config = dict(
    num_hidden_layers=19,
    num_key_value_heads=4,
    intermediate_size=704,
    rope_theta=11400.0,
    attn_scale=0.125,
    bias='qkv',
    weight_decay=0.0,
    warmup_steps=334,
    schedule='wsd',
    final_lr_fraction=0.0,
    doc_mask=True,
    max_steps=11378,
)
MLP neurons of a small language model. Each row is named by its layer, matrix (gate and up: input weights; down: output weights) and neuron, and shows model dimensions 0-255. Each number is 128 + 24 x the weight over its row's rms, rounded and kept within 0 to 255. Numbers have three digits each. A neuron's up and down rows have the sign that makes its largest values positive.
After each neuron's rows, "fires after" lists the tokens most often just before its 100 highest values on Wikipedia text that the model never trained on.

L16.gate508:141120112087097156171151117126094112138139128092066075128078122106118131142146057096143103131095123103155151113106144110184122140134130135155124107114134105140153148085132121143165146148150145139160118116130092136105126131152140121186119149157113130122084126105107100131145097133118129116127159119121130115163074158143136066140158130115109103107148153102124118113125133125158130086079100132102173116155138167167108155107108133126137101136168155160136121112146121168164186167145124075123138127131131138111093117147150125177140115142111104130146124143148122091134153117131107159155103120136117130107169121160069138106143139150147119164141112109153121088126111127136170157151104128135086135110140134108101146134128125086134107152119114157099129083094153113104088157125130
L16.up508:188168136155135118180154128168107128141157118151108132086140134133165118112125169123131105160148137126117106085129127138139099156109137165107107141161092133123147148133139153136136181107124144188132157197118158153128112141165109126141122123139141160094128096068116129119143142135127120140126065167136095113118163179098150114152144108127125118115106101089120141128154171140126097129109100168084124154137156100170098138129108172167131139129140137182146088085131147123145108141145127132114133167096137140213126124091158139130138132148109141113098112096120124159109083142125086112189094123154182109112118133141138139130127146122124091145143129102130091120151154115105080125113104132127102134133121130130118125131123128123106135116114119107140122129098132147106115097097154
L16.down508:108108070200165163117155166127108126118118142142150150154178119118120102102155068126103103147134160103147099113131114148096131144174136092171158123126161149099100142132171119129128133148116111074083135095148146166135126150089142138099099146173140142146123133146105119097120141134152146118140144162133148148133122111089122154107109128133133145104136095146081104120100111135129117135112150095102142130144092129158159161066111119135129109133112138110106112092165147163153129166164159102127133142083122112115129120117119119133138123114118094128120098141097111170149134105103156118114127128109071133145168145138172108095120112100131125143097081156145102114106179095160146125086173142098108130136110127134105099111137119128089160122146122105122139153163129147103123138156172
fires after: " in", " of", " to", " the", " and", " around"

L12.gate578:148089109116112148098102122171089105111128110139181140112133129107155090126137127120111117099141125099145130104091126113141078121107129127149166113131176130139136182184100103159139155109136129160133142124105113098116127094138129120156107123156178098105068074091109117159151117158143157148088117141101131127165132141153108092125112125138143147126158112119150091103151109136123134121081116123125125107131129143130116123128131134097137105135160120099122121124097150157168108097129114116111090101096161100180140147157132110105171166103110166130157123157088091159150132163134111154139133162115163154142127117120105110113132167141125119206119148123140102145121122138167136174143105148096097126121157119122089159112163089152164118113168095135120108093144125167126093142124137
L12.up578:119118118110117123132101112138096125161136124126082138109088162092141146176102147080082144142140099135135134141126125115178117179075126185141137132083146123096129121132108112121098135120142127140147152102078101174109140123143136164093122156085111100136128125114105117127113107086143111130067092123129152162124070133156123129138169090128150141114157131171128124189129137119136138157114133100154109093142156142120151117185124127122116110140125138141104165099086143146109098146129152153118142113101122106116120146138198145142168157113153110162119179180089112137116124109117150139153131156140159104149091152118122146097110120119100109141121126089111104167138120100149142128142142130151116103081137122139103103124109060136105114120098101128135124145127109134094130164139104
L12.down578:108138113154119120143101113134099195161111144114090084132089088135138144155100169129115126127161131107091108178108125148097136089151137136058105109117169133144126134184182162177133162132082154089132119143143143133119100125117212088158124111135155110151086148134171144125131120122130124106145153126106137160143124116136125104111084144164078105145135116113105120111097124122120121148132143158140182108139158113123156141100162106111129119125117129119145133156144108132135081131119132079099123136131141188167116107137116112132122102168152180143169106156121126086123125113120098136122155128135132166086152094127117087132159128135140104115162104135140124110138129118127128140135127143128095163171174150131162128146111153119121152134133134128124145156144168131129126110123165
fires after: " ", " (", " |"

L12.gate501:173151148139117172115149136130127157167104086117143153141114153112171134141167109176114114129138123123103171123106129108100124146155072133162127148118118089121136151125143136159122148131124148137101126131113117082136129105111113127139157116078092133087083124119126133159130127084135154139108115140070140157125110131104100134128107144160176146135116113155110077121135130124134159107145083104116097100148105111149179134136168113127139145140116127148106121088110124125138163112145135084168139081111142094090124135130131151129161131071137163134124126142150133108144148103129116110136079126125068123114138168155121093118128130116180119168124100146139155135099099111103112127100118126135147159061119129087139139147098085190111127156116134167126104122127141097177123160175128
L12.up501:111097139158155116112108167119117181133100113142106093144152148114096147129142144146145131128161141121111182135154145125116171146127145161170110137190125106106119105127152165097102112153134117119108063140097127115126146119105117151107145123130090147125126137136133158157115137105124160118112132148133113154120159144135101129165163088117111128127106124108158145147126129107121181120106117106132098090126136128128093152171130152135095145131143176087145147141135095141141093085109122131128141094111101133126097147154117103126145110114118106123131158117167127106082170107191127082107145137154156108097145122121178141144099153082150131167108130103125140146152136138157171143130121111160147111109137150130206170120107156156136163153132111151113133075086118082170131092130105
L12.down501:107124117137090136068144104105120140135117116094111165127116132135090129143113137154114170138120129179134125104135144123110147104123124138164177087132141149128154169129086120160101114151146136146155166090109130128160127124118140113122122143145130131171131144138109135090103116143115119174143103139153127159161154130138137132137097136140104126120154128132112139092132122120126118145123117121119127137086132121163120134091140128126166110116071169145115112142148172141151077156162143179129123110157155085179132072113158126086090136126148111124108110121107110139134126124118125111137187094097158186151148116113155079148137093122128115141139092152126103118137113151133104133127118150109153072092210159157095153107107145139094077115118144095127174150143094162129096155119128
fires after: " ", "1", ".", "2"

L12.gate434:143108116113153096135125137139115129118138092123114128113076152085169109157127150166103123120111103143115141160143107117134125113139135170127142122080119177196137113123094123141110143121148142142099134134102120154122094150128117123103098123118167100105090097115155106157116149128141141116133134167151166181166118101140164131148137144122124176127129083097136131091135161089086081114105142114131108173152145130100154162136139112111107106135142150129143110130138117164145139133148109101115124134122103123139132130163143110112104152128085111149135121179124111135147136147150113130130162178147110166128161090122082120106068163080119122141129116161101098137123090164093149128111111103167116142131082111130096097144057136144143126142163115122118128133124129083174072132086106
L12.up434:083075115108115153118126095106128113077117129118118145099159127165091105125113082133116114150123105114165162147119101100144100121130118150109142134095148108085101132100152117142119153126138111137144170135132136126113104148140143101066083108134116141179119119079112139146157120132104134115146134116194137164130115151118138145100074118108149174112154130148137145136125155149157048150119124098145140140142153154128134119117081108081140141123125125115144165165173118134163108120121112152156094137085099106106138100124137130110154153128183161115158099140090125117108119109148090089148115131115141160141112171126130158120139113150113128135133134119172150147152139152165157095160147135156147114142135085132105122126092121101153162150179114124100153119107141158123173156154132
L12.down434:120148122097106122118091176167141132096120142147113121081128123150115164088143166118127126083116173159144115143100148156109137145152111147079109146097120114108151115168104149139129166120127119105123120125128138098117129098098216143149146111190165136113137118136148118110097096129130150084142139171111115159108169123119140150096168100108085192127110139107161144124079118146158170124109076133083126113141085095171143116141119113160109151114103150147132104128104067149138142145106096097123116154137146146152130125153118152133132138113142112116109139146109109121090072119129135156125129112115081125094103156130141091102142089119110111134164136104137117136119143124104157133132131148095136126111136128116134138139127102117116068128126173138144137141141121152101115083148093
fires after: " |", " \"", "-"

L12.gate438:089155106112121107118156101095133095110152162139112154132122144117153124119150137131124099128172134121123182109121123147092135134136161153155130121118199179110120178108152103120103128124147142146128100122135142173153125116107108101091104110091140155116075125132119112112130116092107151133144139137131090111128131109043105149134175149147138127156140163120122105149115102159117149139112145135111116149126133170144126106160116111117142142143131151126122121093114120137173083108171100142134084169078105115112135131144098164157116137121092145139119114137135107172125138149109137120105086124141104111154077076149122106133107199103128153150171157149144095126110131105100144181130159127139113150102157134190134158117104120133165141137167105132114111136124112119097120092153139
L12.up438:127156133151170089138123110121130151151142152099066136103135126144130140119125141087138094100138124083101117110144123099122088134126155150129098110194104111109129159130132149131124114114120095069082145112112146168119155149111148155099130122095152159142115141110100098131137121110158119053133149091111142100109175115131122130150110157130146109134118156154127134148115151108118163126135127208141161181113155123131106094122104172138148165123151098127116114118105139113128103114159113119135144090121094142118157129079155169094175148110108170159141110145090116146184141148150119141108111138156091177134107141138112139110082163092147152124119141120171107135131100129117137164162158107132139139117136150119140157145108135148179125104146146110142076124128117115139128109111136
L12.down438:130117122160125139120101136141125106133136122060100103109153101171143114130136108144160119087129121111169113141150130118107115109099118084092129155145148127135123078116089199092110099120090114060108119103113099167152147095106232143153145112126158150166139152131124188147124121120134152116140139103122129145150124142133151150140086153102125111135142112162124133128128139146136145123153099098167105140117137145096142118151117097149144152069105152125121122137142098143110134108145126144137156118150126121149135133118119103124106129136144109140142121170106143119135177171103162145131120140172170089101171101098165134136135134112136144106129141101125114122146151109158140131093115092101172110138174130167141179100108133149121146115111121098106128112149130083144165131126170
fires after: " ", ",", ":"

L4.gate308:111107102140137119133145150094156176154139164105135102156148153153133137142144163108103099133122068137103137089150124123138122076113165175153107101129121089106115142156148183167165102128088149184124092124119074121133125138129124117132108130118109132110168136137120126138130113151111084178169137146154119087138143134082097128158115143164153162095101143175106083088114167145153106129135123150123118166104138099115113104119138124130136091170143142127101133130146143088099131122132147082102140137113169101136069122106133093139129120098113117091105153141152113137106140125140130136151127072150154107150178098155102109147128117102157142121098083143109104147126152117090145112136123115140146120133133130140055163123133140108133104157129150142118102128123098139125124140168150
L4.up308:134140091107114140121128071159117117113136112104146123101139096125170127148100143118136075157184149119157147155151113106131107131106122132143130086103091139142141101136137097130144185106160060111170137169067148169123108130088112101121102127154147089143123109118127141144142111110100146098123095130137167124131138135141099145143100143118096106133182114109134153100094107134130128106145105148168105159150111159121084139145129093145129150148160134158147136098099126156158137127152094152100098142155088092137149124109096084144145148130111099095120112130091130123143149137110112104128120167105073171101134117122149137137155149128144148126131151121142102142187100125169154138157099104106116164142112113118137073140140117109090093145111109116107093112145124154170143161127133
L4.down308:121108151135132151133127128100148151152129190146115150188151166128114123099128133125095143111120108112138152093150143119117135139079129109146158167130146102119106123107140094109121147113081123126108112145135131077167127193115147131151116093100105153159153166088121106159121103142120136103154181145112106149104069088140153096142065087164122171142073125148107165106155151135145110115131172117123138130105132091104110102141149124139149108149134158116142111125121132133091173136114136118156128161100129103114114116102146120146094128101123115112120136146130099127139087124154116146138155124137170123130151109085148112163139096106121096148159095079140097078148129129116120089124138105149185163169152138133127160128137179148164130100127112141120135137107141151152128127109093
fires after: "1", "2"

L12.gate190:076135153155135161145148124121102155116142126146139175072127170088157152095131096172132116147136151136159142157136141135141100134130132161119153158128131111135115145137125141103115114141111175141150106168107140124095095131172131156115133171128105119119120136110144084164142126107129125138133123110112120185120127148122071104147163128173145123153114118153137082145166094103147178111140092127139092178136115158137135142112120170096125128141119144132101159159152112135144166108167148140153114171107145129071146107168105141101105141149095097116130130114104146095102158112122140119077117117130154076140118119092183115097119137096101140151134127151166106149118118122080095150136134129155139133139117138134131100121119122141138120092116139104139122122100185162148076099164167
L12.up190:104119148122168090148150142147117169128146154123142129094190150104131115123158086099161146152158132095138177171152116135105168093091137129150133159144145126088105137166180132106102111105121107109124154152109142162133113137114132145112132138152131110122125136082086101138135155135150139102112128109099121192112147111101115134197142130156125136149129093130143119135111134092140162112165144091148087147131146130122133118113084188094148145108126101166112148128150097100131088104126106172139124126122106134094124128133099132110120102153144140147154127136105171103097109131149145099135120099155153108125132149132132084126141140132091105159152168105136112169061140118095106126127135155176162131085113120106100139125171144089109162097148147107131130101113139132110102151101135
L12.down190:157153108131111123145114138164134173116154130109116131132158086169136114131110140110121147120083118104137127116161116123135149146135119113102142127099104169123137153087125156133108141142106102152135132094134135128176119101118255132127139152139153142124144159160083146106122079113157191123104130090129101119127134115142159141152125120106095160094151140099099148117125166152147149111120127125152130116152145104143164149102138140129143130060094126142141132137145066127140116178094120101080114135098119149145150147110172124112125099093141171170116147130140098138130137099111136129154119182136120154108127142117120147094126123130099123098170136085147139122147170105153141128116143146132139134115119140087137112095146141142154119110138081109121186145134127139114171135091115
fires after: ".", " S", " ", " C", " |"

L14.gate619:097099123113119096139147118118150127124148130146144147130104172097100122128132090139154161114115112107129130156173103131161108125131168155152128108145107164141148091100079116113116136139154130169129145151166090143158130126139133118143131121132119107121101152122109108082141098146126099148148139170171111094152154099159141153094120142105122137137142131109153118113092141161179142148085106085106129156152169115100104143137146189105135134138084099114103095131102139123121121124126120132073163161128147153198139109152125144085105164166125177086132141150149124157085129147123117167124108114113171105122139089129105157126139113134142140082119084133138140164132100143087134092082140188142149134122156133116134177143145147137099137140153101129145168108122154149095143133145113
L14.up619:117106098097122136120171111139157104116145110116098161144146120148149142116170149155091144102143099087133146107155101122115147152117138170144086116095163172110107150085149174157094097145105174133107112112152133109140112153145132148145132110134184115130135109153116143108116103137145152155117122154116105124136121092096070112097155123136159157101174141108096101171117173113120119158119161188092123158126121124113118119124122135058076100130118150127108123112122140167134136146164145102120119135101165073102156185118146116136169134120132119126130125113117077105121134119141134159133097116151102153101121118144162117150165167114143107119144118117117086108115139118137140154139166082162178178138111118157102082131148112145094131124122132128128134163099136144143130127139140
L14.down619:090093164139151100097132153116128100119093122142167139119147132136152122120150108128137120111094121136149116123138135164143121154111179132123105105145125123098118085103158108096132115146156134170124162079141144131168161131146126129106134149114143161142116128174132108182145106158158131135119145122128150149136113177119137141194167174142119140142116144177129140121103120175159168124120142097188134134155138158142165115083116176111171108135123133090113137172094141117138134132140134153127093113127136119067139086142109113130151152141157130175132102146163110136103129120113114154130136146133115113066121119135115144092143087087141177087115163116148151126133134083158093171128091125143140153177128132114095136119141133113128137122173121139078129126123131120119174172131139
fires after: "s", " St", "-", " Sch", "D", " ("

L14.gate364:139154115142124115128128107107184161140168137097123140123152095135213129162132106079126073115141135098114153118155122138101156157174134180156145078148159190116086091121107160103119149105133159107105091155075158145132126107141119128089150141114142151137095129121094153131123162158131137136137099134127143127123160097133136146120155085129104126130096154138141105134118155123126106094096136123134151145164143145112105072166140129122145131145120163167117101097098114121103134061095124129123150086102149150132134126156125078085188127102090155104131115146119080112141132137154142155143102129127135128124110132084166139140125157121150119137137144108158106150108113120122125153123133092143128153142125084133159094116130117136135110169143107111144130123114100103092107146125136
L14.up364:153181182162138112103139156154165155137134138115140120099136151156151111108091152102147116125157096101102147105138136142123126151114125154160098110137132145160086088093120161106145109154115135106160104148089124113144178127126164141156169132071102109130113122089112145116126125135129108133143097180147190116105153091132099100147133079156096161116172122147160117127123105168152099122080126111116127115136105151137100096134124173123107113142134142094144087110095160130144123069149125134120104116148137124146128143157091163144141084125123173127140104155108073107136113138116153186112130114131121150128159136128140143135088132108126121144096105161165144105146127125155098157142103121154123100076122113174104153142136149131128115122111129127110163096107105102101090115123136
L14.down364:119112150115146164116122097117104102120111166103131112153154093110080143120137160180097076123130114111141122125173102125116162114119140122106142162101163145159116153171144181128134121121158111164099161122175083131136153127145135139137120111151156158144101147154159123109120135123106144211167149116110122154135116127088132116131115104161112148164132152107110150128136128134118122138114116135124148131122118110136166077091184152163116116078139137102117149146173135109153102087144101117130130133103098158147149132108093115115107144140180132174128093069144147095116133128144120130117099116077113124139109129153120112157101090172125133163118131130130132141149154135118088091134088123115168109113161100117123158149124167123125123112138105166126155091102097109129177101128150
fires after: " "

L14.gate201:141103164141138117095126141135106139180144107145107092093127127143133101148116116116167110132087139090125124133142144118133156123112092113141164147133160133125145126160140160161141133147137146152084089152109155141124108162123123150143091165087169136137142118141092149150156143105126164117076135177127140110162149096138079129114119105110119129141107134089150119107103150112132128122092156202100127113144137111142117125139116126118121110140101097132101155118146118137117124075081153107113111180144120158120110119146117128110147120168118135147118148145093094134147099154105153133082124112108128138178104130102152167124099069152093110130162109084157137153098141099156146189132094093168115106132141119137178166163164093177122131133119144093129147126105103134115100116129160
L14.up201:158131131146087109128139141201118124154126130105127115122105153143168080139145102128178109127122116131093124106132125177159141123122135091167080117107084139154093112148151108145128071110124109112098141134113136145128120109100128072153137128079105159087085156103131137173165129133124135126084145168121144138150134121133126145107145134125084135130098090123106124130145147151156134147135115119149127139146119142147133076124138135099103125137129099070113147160123169122144093102103091139105130114130165147123112102151148142150135144091132142097129111135109099140137166148103153136103157134122142140130109139115151157143125130122194179124133142126162137147103174088144114149105081118151110096115130116134097127139103140086150155155158146127133132130079093042155153146143127
L14.down201:063149113147168154144158106107158160161090165132118129117143098120094138153125113125143125141162119105132104134120104157077153129112092172112156150138149151147122163118095121159080172097126129163161163097120118148116140121161110137118127136166094133173105105115153122144121153100128140133142117105143161100158140145086082113089045141159123136165177116119128141135115112126128143137156149085116169155112112135089146134092107109132133099089122166138116099156126096129117158080120150094130113097134135098160110154113113134103118155186126131140155096133135134110139094115127173112155154144172094107138131150128118110115119134111147131115127120123110171179180150142115093097152121130121141118121143084116122121121104137114093156125103136133111152160138104128136112174134132
fires after: " ", "–", " in"

L14.gate663:169102137115122097168131132111119143137123163121156121143113151093140099075132098172205138151123105157174143149100157129116131141133137093162097106113108061149117172148140070162152154145124156130136175137117157147117133149085120101151113145150127120134139144144113071145106126113143134127066164142149160136117110145127138153131166111138122149103126137153105137100093122161092118132115106133103150101156131141132148132110157107139123120143117087150125160130099096137084068121141117123143112160144112148089104096110126100146117112138148122104134134140178128149108135144102141136117098092152166135139125116123123200086109138115139135104124095133137133116102144152119144104176140117133124112109138148180117134135202144113103118174147095144122139124095122141172105129133122
L14.up663:099117162125155153104155170140115130173144141173176097171160115110191159138093071183141103153091098083166088140109157113098119095145149148139123126169137133135105093168139167172144124164147170122132148162135136146143090129139126133151105149127128113146106120156151138098132135134102124128105127130123112114131152108087093138145153129124123133152103119118135144130130160164126169139115145127139110144119146083141150144089112129115117102126077140182112142138136168180143118094105128097126104122129153132129114136153107119140142102120110138136149143139102143134128122176139100135097133105114120135122106098126147158121107138146110120145105136163109118143071170135170074132107113154143094127094165120151133129161143156147141107079186101123130129106153101097144155133171145
L14.down663:152138157106126119151132109132100108135097175140138142154136134089117108131093148133166107126141181166155112170143147118143130116157164112144124120121113128148122112128161107110182138179104137081099144108139121101117144114095094139087138169093164152118146138110148082112112117116152137154096127137149150129136103137104147095129175113143171115132136138157141160110135189155118158145139127143127145134149136122164096122096179132089096126160113097153131103138113114154098079116162130141139108170110132123091123135122137119172138126086159103151125186141162150142117107158113143137108079102094160144170111116101119194110122123138131113134121091126126149089116152160086137093145107107109138121154120140137127131177193148110140086114166095113111132112139143147121119143103122
fires after: "2"

L12.gate491:141144154109108140133088138126123149125145130157110115158139189106119118104124114102119149123143139111159117140109095166130144135165114115129113122128147188124120157124131157073141157096115129137148086130110159139134138125125104084140093148085124106089101112091140163136136117147097148106130152155096122107139126094158122110110155127124141076129128130114173114109113128139110137144110157147105110135124138162158117112134154107135159123145132165152094152115102092096162132061100141116111134105082130145151122144087113145134162110145129159087129112120145072092145124122122150143146145113048120142100070118091127172111076109116138129143137152140139103129111088112106119187110141181136137119085172129178127123133153135119155099081122103091161130131091127125106107135152114
L12.up491:122106125140154107120114114181134139144122113088104125103141149139170143090158087148142120131164082111132146135112104143145130130106100112188130096164090142137131100135128133100144115167136110120119099136089131150127121130087115149104141126084138120127119108074137117125098163142117126110125173142113124121130140088106096126173154091123164137144114159113159112149102108161085083122085162123123129156125141127102110116143097149099136094132119152147129117134086084092152126104143173130106153144120135159122117092123174115107109156127122132158129158153118132079146135197146138132123146139108084143129140136096095089114143128138109141131099159171100090123072145091135090182157146107131108109140108069126123113112128131141101131136145110164114142131142056148128123138086138
L12.down491:165115109138170129098136099136144142127142135124142165146082089100142159113153112137151104134099143119128097079181103125138130133101120120047153091160102098122147121150140215203143150146113109113123151121115110118105133128154223136114127142114115117142098173134168115090105148122138126131133153122158150156135153130116133137105101142125148115135141152146117077145143110155140146159125124051130135153135129127127118112118128139164123101111153122119104113115104099163111132140105156135113139120131102113103146112086117100137126142109110121170181114133111112181118150159133108138141135162099152141120134101130110123128112118103126169108081134099158156129161105118112141093109087187126130132139145172136143169141086117117129142114135120129127118107135155110154120139116122
fires after: " ", "-"

L12.gate543:119153144154130069110119124112108138142178157129096113107137127126167159114148129157160074148163147131122141099124139167171134117113116138170121102107117127129117167163150121143138138127162111185091115136112163126126132096132107157099092147107168079124130069146107115118095116095116134107101179169126127131138095109075108105152103125129139134099124148073122131125089158119113097169140160179099115126144120164144144122150093125147127107148163119128131135101102148193127128155138139127119124106147143142139130181102109125111130152153064131163126116124124054119104155165112135143129131122137135124145078141097134127111079128120118092142150133147104129145101103130153184138129135139149108132130107130129112130140156152141121138102162082109148116104105132119144112108141178
L12.up543:124133156120128109139112136169149121129159167091149140112117134170156145127126138152135082148172120115108140113159150169169148132110131136166171074111117106140105160096137089096100110124132111138133105091112143139153174073103110143089109130131170105127120082138114090120140097117101138123114158183130169129101086108092137122144116101155151150143141147100113106118111139130147088185127115163095138094133136140114149104152129110083143097127126102113110152133124130163145135155132151120101135127124124204107118167133103120106140127181138128156144107139097085143161147179110136136129138089110131117159114144115150121121105141104140133122148143163114136186090160087156172124174169140125114126147138125121132110133120159160130170118135115126124100144118126118088128136137184
L12.down543:135135140113128129117134099119140121138124141123110127147125131124098114112121105151122129126145106127121098121136104097125160131131151147065127103134122139158139162142150255126135092130115158086119142093141108119133134153133255126125138116169115171185142158127134147132132142157153136130135152107156137130137108105119115162101115142136119109168081139145127121138165119160120113113126083111136120148123139112125124132163173139126128149071117114138094137141142121135126134146166142167118144146133123109103121102128108121144111119101131148126134089133113164119115168133133119133114120126126134148127089121150117120134161125107116136136128127117138115145123148143127117138128100097128145146120236123126138130138148144128137151129123152132144124130107129116125159142122159
fires after: " ", "5", "4", "3", "0", "6"

L6.gate354:143123152131117147124105182118192157174142118111114188119151133144140163144148137171120145145138119083120113166133118129195118124139110139125075160142103097137116135197148122148124146124145152120138121113114122120096139133125159139130114133090110119089182112127109099147131144130129116155125164133127192111162131136122143150142088128174153147157150144192124126111135113131113171125132104106104143152144111091150098097082148102089137176132132115121107106166065132135122125101102147116128130102089121154073168155119105113153146122094113156118148143102159154124119132166084145165119144152131134149091119120156130162138087131102138111118153124166144162112125154150120117153133122110108130121162152121146132109135127122124129082157154118109165145159159119108136126166153115
L6.up354:111166147147142084166116136137112176166098064117152128157174116177114116112166156109116085119126122089126151106133115115114123101071172162166125141168112115124153141144128108147128145143146104173096115141163139143139127103096134140099142142133138127190111136110077134168157112135166123154100097076104153168116134171111081113144151171113115121126092133155104175114063137162146148124111123093144119126138144140107116126160111160100137124127114131154130124146151143155131105120159144129087145113116113105118116130144108161116155150129089118110101148118114180138136110117115121128179107125107107143133135106123114170081123119106102123143142137128124102156133157126076157136124106164152105146135142127131156119120116107098109090097162118149169090101101138124102146133130146
L6.down354:183143119159088148169119133118128092144158161090137087170104126116087106172114108098122144152110167143129096124134155084137093114148141085143120119118133179119130101122130121127121155170121159097123155142079103117144087163088119131130099118082142109113151137097167125122101115111149149095082132158140126102158138113117167120120098130166140122096113114117098116147156125130119156112121127102099125122148127121175104163129121121089137131194144145138137138119083120130110117118115097128117134144158154128128101127165139081138109129138156102162122122125120083131135104119130145153077140135138136185122136143137123117139150109124124117109084080126115192117157116123127093089108150109087164114159130162117118094138125167163187120143105098134127179129111099115152150128126116
fires after: "2"

L6.gate147:124115161114163138144117117133130123110175161129164124166186150134094120121121148123135161146151107123119119124145112134105120143155094150141118115136141098121138109104164119100107151134100141172100156130164094108127163107098113149111134145113087109163107164101098136141118096139093144131204104136126135171145141140103120127132133069122077108140100083156171129116111166119151161131132131097151116146137113156132114134149139103126173140136121128144113139174092151102156164149158122115110161150132131146132158179108134161121173173124081125100124052115127143110113115146121114109096134141130143130167123156117107087143124156097112105135135140119100141172175120153155100147158116143155086129130185109109122131109146118138132085132165098109150122142078151121123131137121176
L6.up147:176142149140079067127134125120096155124125108089106144158163091114061119148146109104158097159198154139156148076111105126139098136124129135175114134117088115104128093128095132155120165131125113144117079174103148139094128141137153131150105131140164127121149107164124133152169130129112134109138095124146122129111126104091123174126101105103127100117119162078141125126131186108138095160131191146094099129119135145113155145145099081119127117128102145098126104094128144147142167133165122129094123112119116132107136157136154130095155154128070126139139144120140120148139113147100119164141106165132138130173138155124106128115112147110113127154174124100125119133181093171083133135124149155126103178097130149124144119141151143146100130098129156131096150109139141123086139113151145
L6.down147:096131123125162150078099130139128128102132173128127159128071156189156108142098128159130145097125122156106109127154156146118147158137126117096135128114130157110106117119150118130127113128120144108130174114141091150152152130127132135094195134069114105161097153120146129130159136117145142107146120119123166121108146149148138089165104152148111148139116083163134139161164125130157159102113088127146142129101138133153162094160147132134100125098121162113090143181104150113112095162141157121121142134111137123101112097135129129128071144098157120087156134125117085110134165126106130074089138114144090116155126125186135128094135137125154133170139176111135142151135108070157165141173162098132144117090118101156113102134124137140156082138148152091129137136107157081151130105108133
fires after: " ", "-", "s", " Pa"

L4.gate390:133172126098159170138194087097145150093125116116095146148127110085122151147144161140065093141140110104122095148122114121179099146141102130134134155118166104160129141113174111110090125099114134083138127125105139129068132131122119078147115119129142131090151117078173107144112121125112078119145159139136122127134117148120138099169126121099164134146137120117107153129128180117141131143143125135110088170151117143150126114128140109142140109156168124138126123117100169116152115114133104147117110123102126110057121136105135091120127157150116130101162176095082094127093119180125099143128102159111101144149066105116121153144112157112147143138144142104111147073118101139158143157119110106112116146080154119127104138165156108157092104122131111133179106136111119110111136126124130
L4.up390:113137097122161130124093172118105124156089091126088115101139172134124134119091134105085113116154154120092099135118153148139142156087084094128136069104115156151079143126146127147140170123137143129143095153147124142148147132097130075134128131100152122111144125146126087105114133118113143168122165074115136147104123131091103136122085124121096183133137125164120143135141143174132180130158163125108127127130131086104102146163147112130162132133105118078099102099145146161133095133071140131170130126138120084139138130144153148152142124147125130130144169121161167116148146120145100116132145206080121099119121172105100101097140100098150143084109099127152148108131140141127097107171118168115121158153125127129131145127157122095130137112116112133141151122098113155100151148155087
L4.down390:161148092119126107146124121163122127108149150126117154179107169130093114152146141173147111130124147112136114163156143094104134131179129128131125163159126129120093114114160163148109133146093104103132145131109144175075108113141123121093128128118143104116157114124147125159123157140111107150110174156154124141112068130156143120143177160135135114113154082165140126125091140112115131153120112070128153097130104127185119166090055145132147100116113110136135152139121135121083089133177134109121112142112137170110087142103150110114136115107125111103116140150076133084107090119117116144126120140109154152121093152142143132097136160100126111135135102107180139072089130111126153126121089088140131115078118116152110116144153160114146081139067116136145114143126117099123105121104100
fires after: "2", "\n", "---|---|---|---|", "|---|---|", "|", "|---|"

L12.gate233:181161119144136122143136138153072089181146092153146126126098139145147113079093136133108126155118167093107071101141120136106141117127148139109108118100143106140123144128113115114098110108101131085119121130121123184107160110137153135144046121087126170118097156142131114105091123125139163117108147108135152182134125125079121152125140135158123113133165138179126131134145139107113117107102113139108122171116128129118158069146096108114138132144128106110143152124122137141088136104088156102158094156156132123118069093136136158153128126148119118137107151109109149101137127161162093184167138118135139165158154090146130130118087141100168132098155132133146098142128167141169120165101113121123158150143140104129100114143143123093096128139099092131121131103184094134123113111141132
L12.up233:114143155140125152137175118139141134093103186088126104135158139167117098127133155113072080098122144121155145111140164093081152100153107152150136092125100152144110145129123124092109158126104149145141153122138144115127100136148138103112109138102164120165093091119121128160082155165115114140159116119142114135119122164145142097180152145128101135146151138161141152139123100144156132158077131093112129146126132146160115111163103123169163102127116115086121124118127131143105115104124169078130138114165130134109114145109123087137141181145087159136055126141146145105167151100116123124141133127146138178110134115106123163095159123148102119158110103101124130110105140162073188107118135096099141149066124152123141150156112114123133129104115136106104143102082108146121101151116141
L12.down233:144082109129155183119109138140144090112149187113168178137159123107092134147115086119097090126130141153112169117135136128154140139148152106126140122109129162124158145128136149163122155140120117152152128172115130078123078146136171114128177149133113097052123151115129141105139102109089141159109125128124138151139152119142109104165125160145124107117090134124140166150175141161135134146114137108126211110110111110180105155125114132170172134103146123155098141111128157159112119127119168151163140097087125128124144121112100118124138131070145114136096111115143096130148141139149146184101119139114111109130146101122116096110130151133168154170097170148127156125118118135167094119107150117131118110139134140069109105127110107138115132110122101093153115164145127165125121095143115
fires after: "2", " There", "9", " there", " Grand"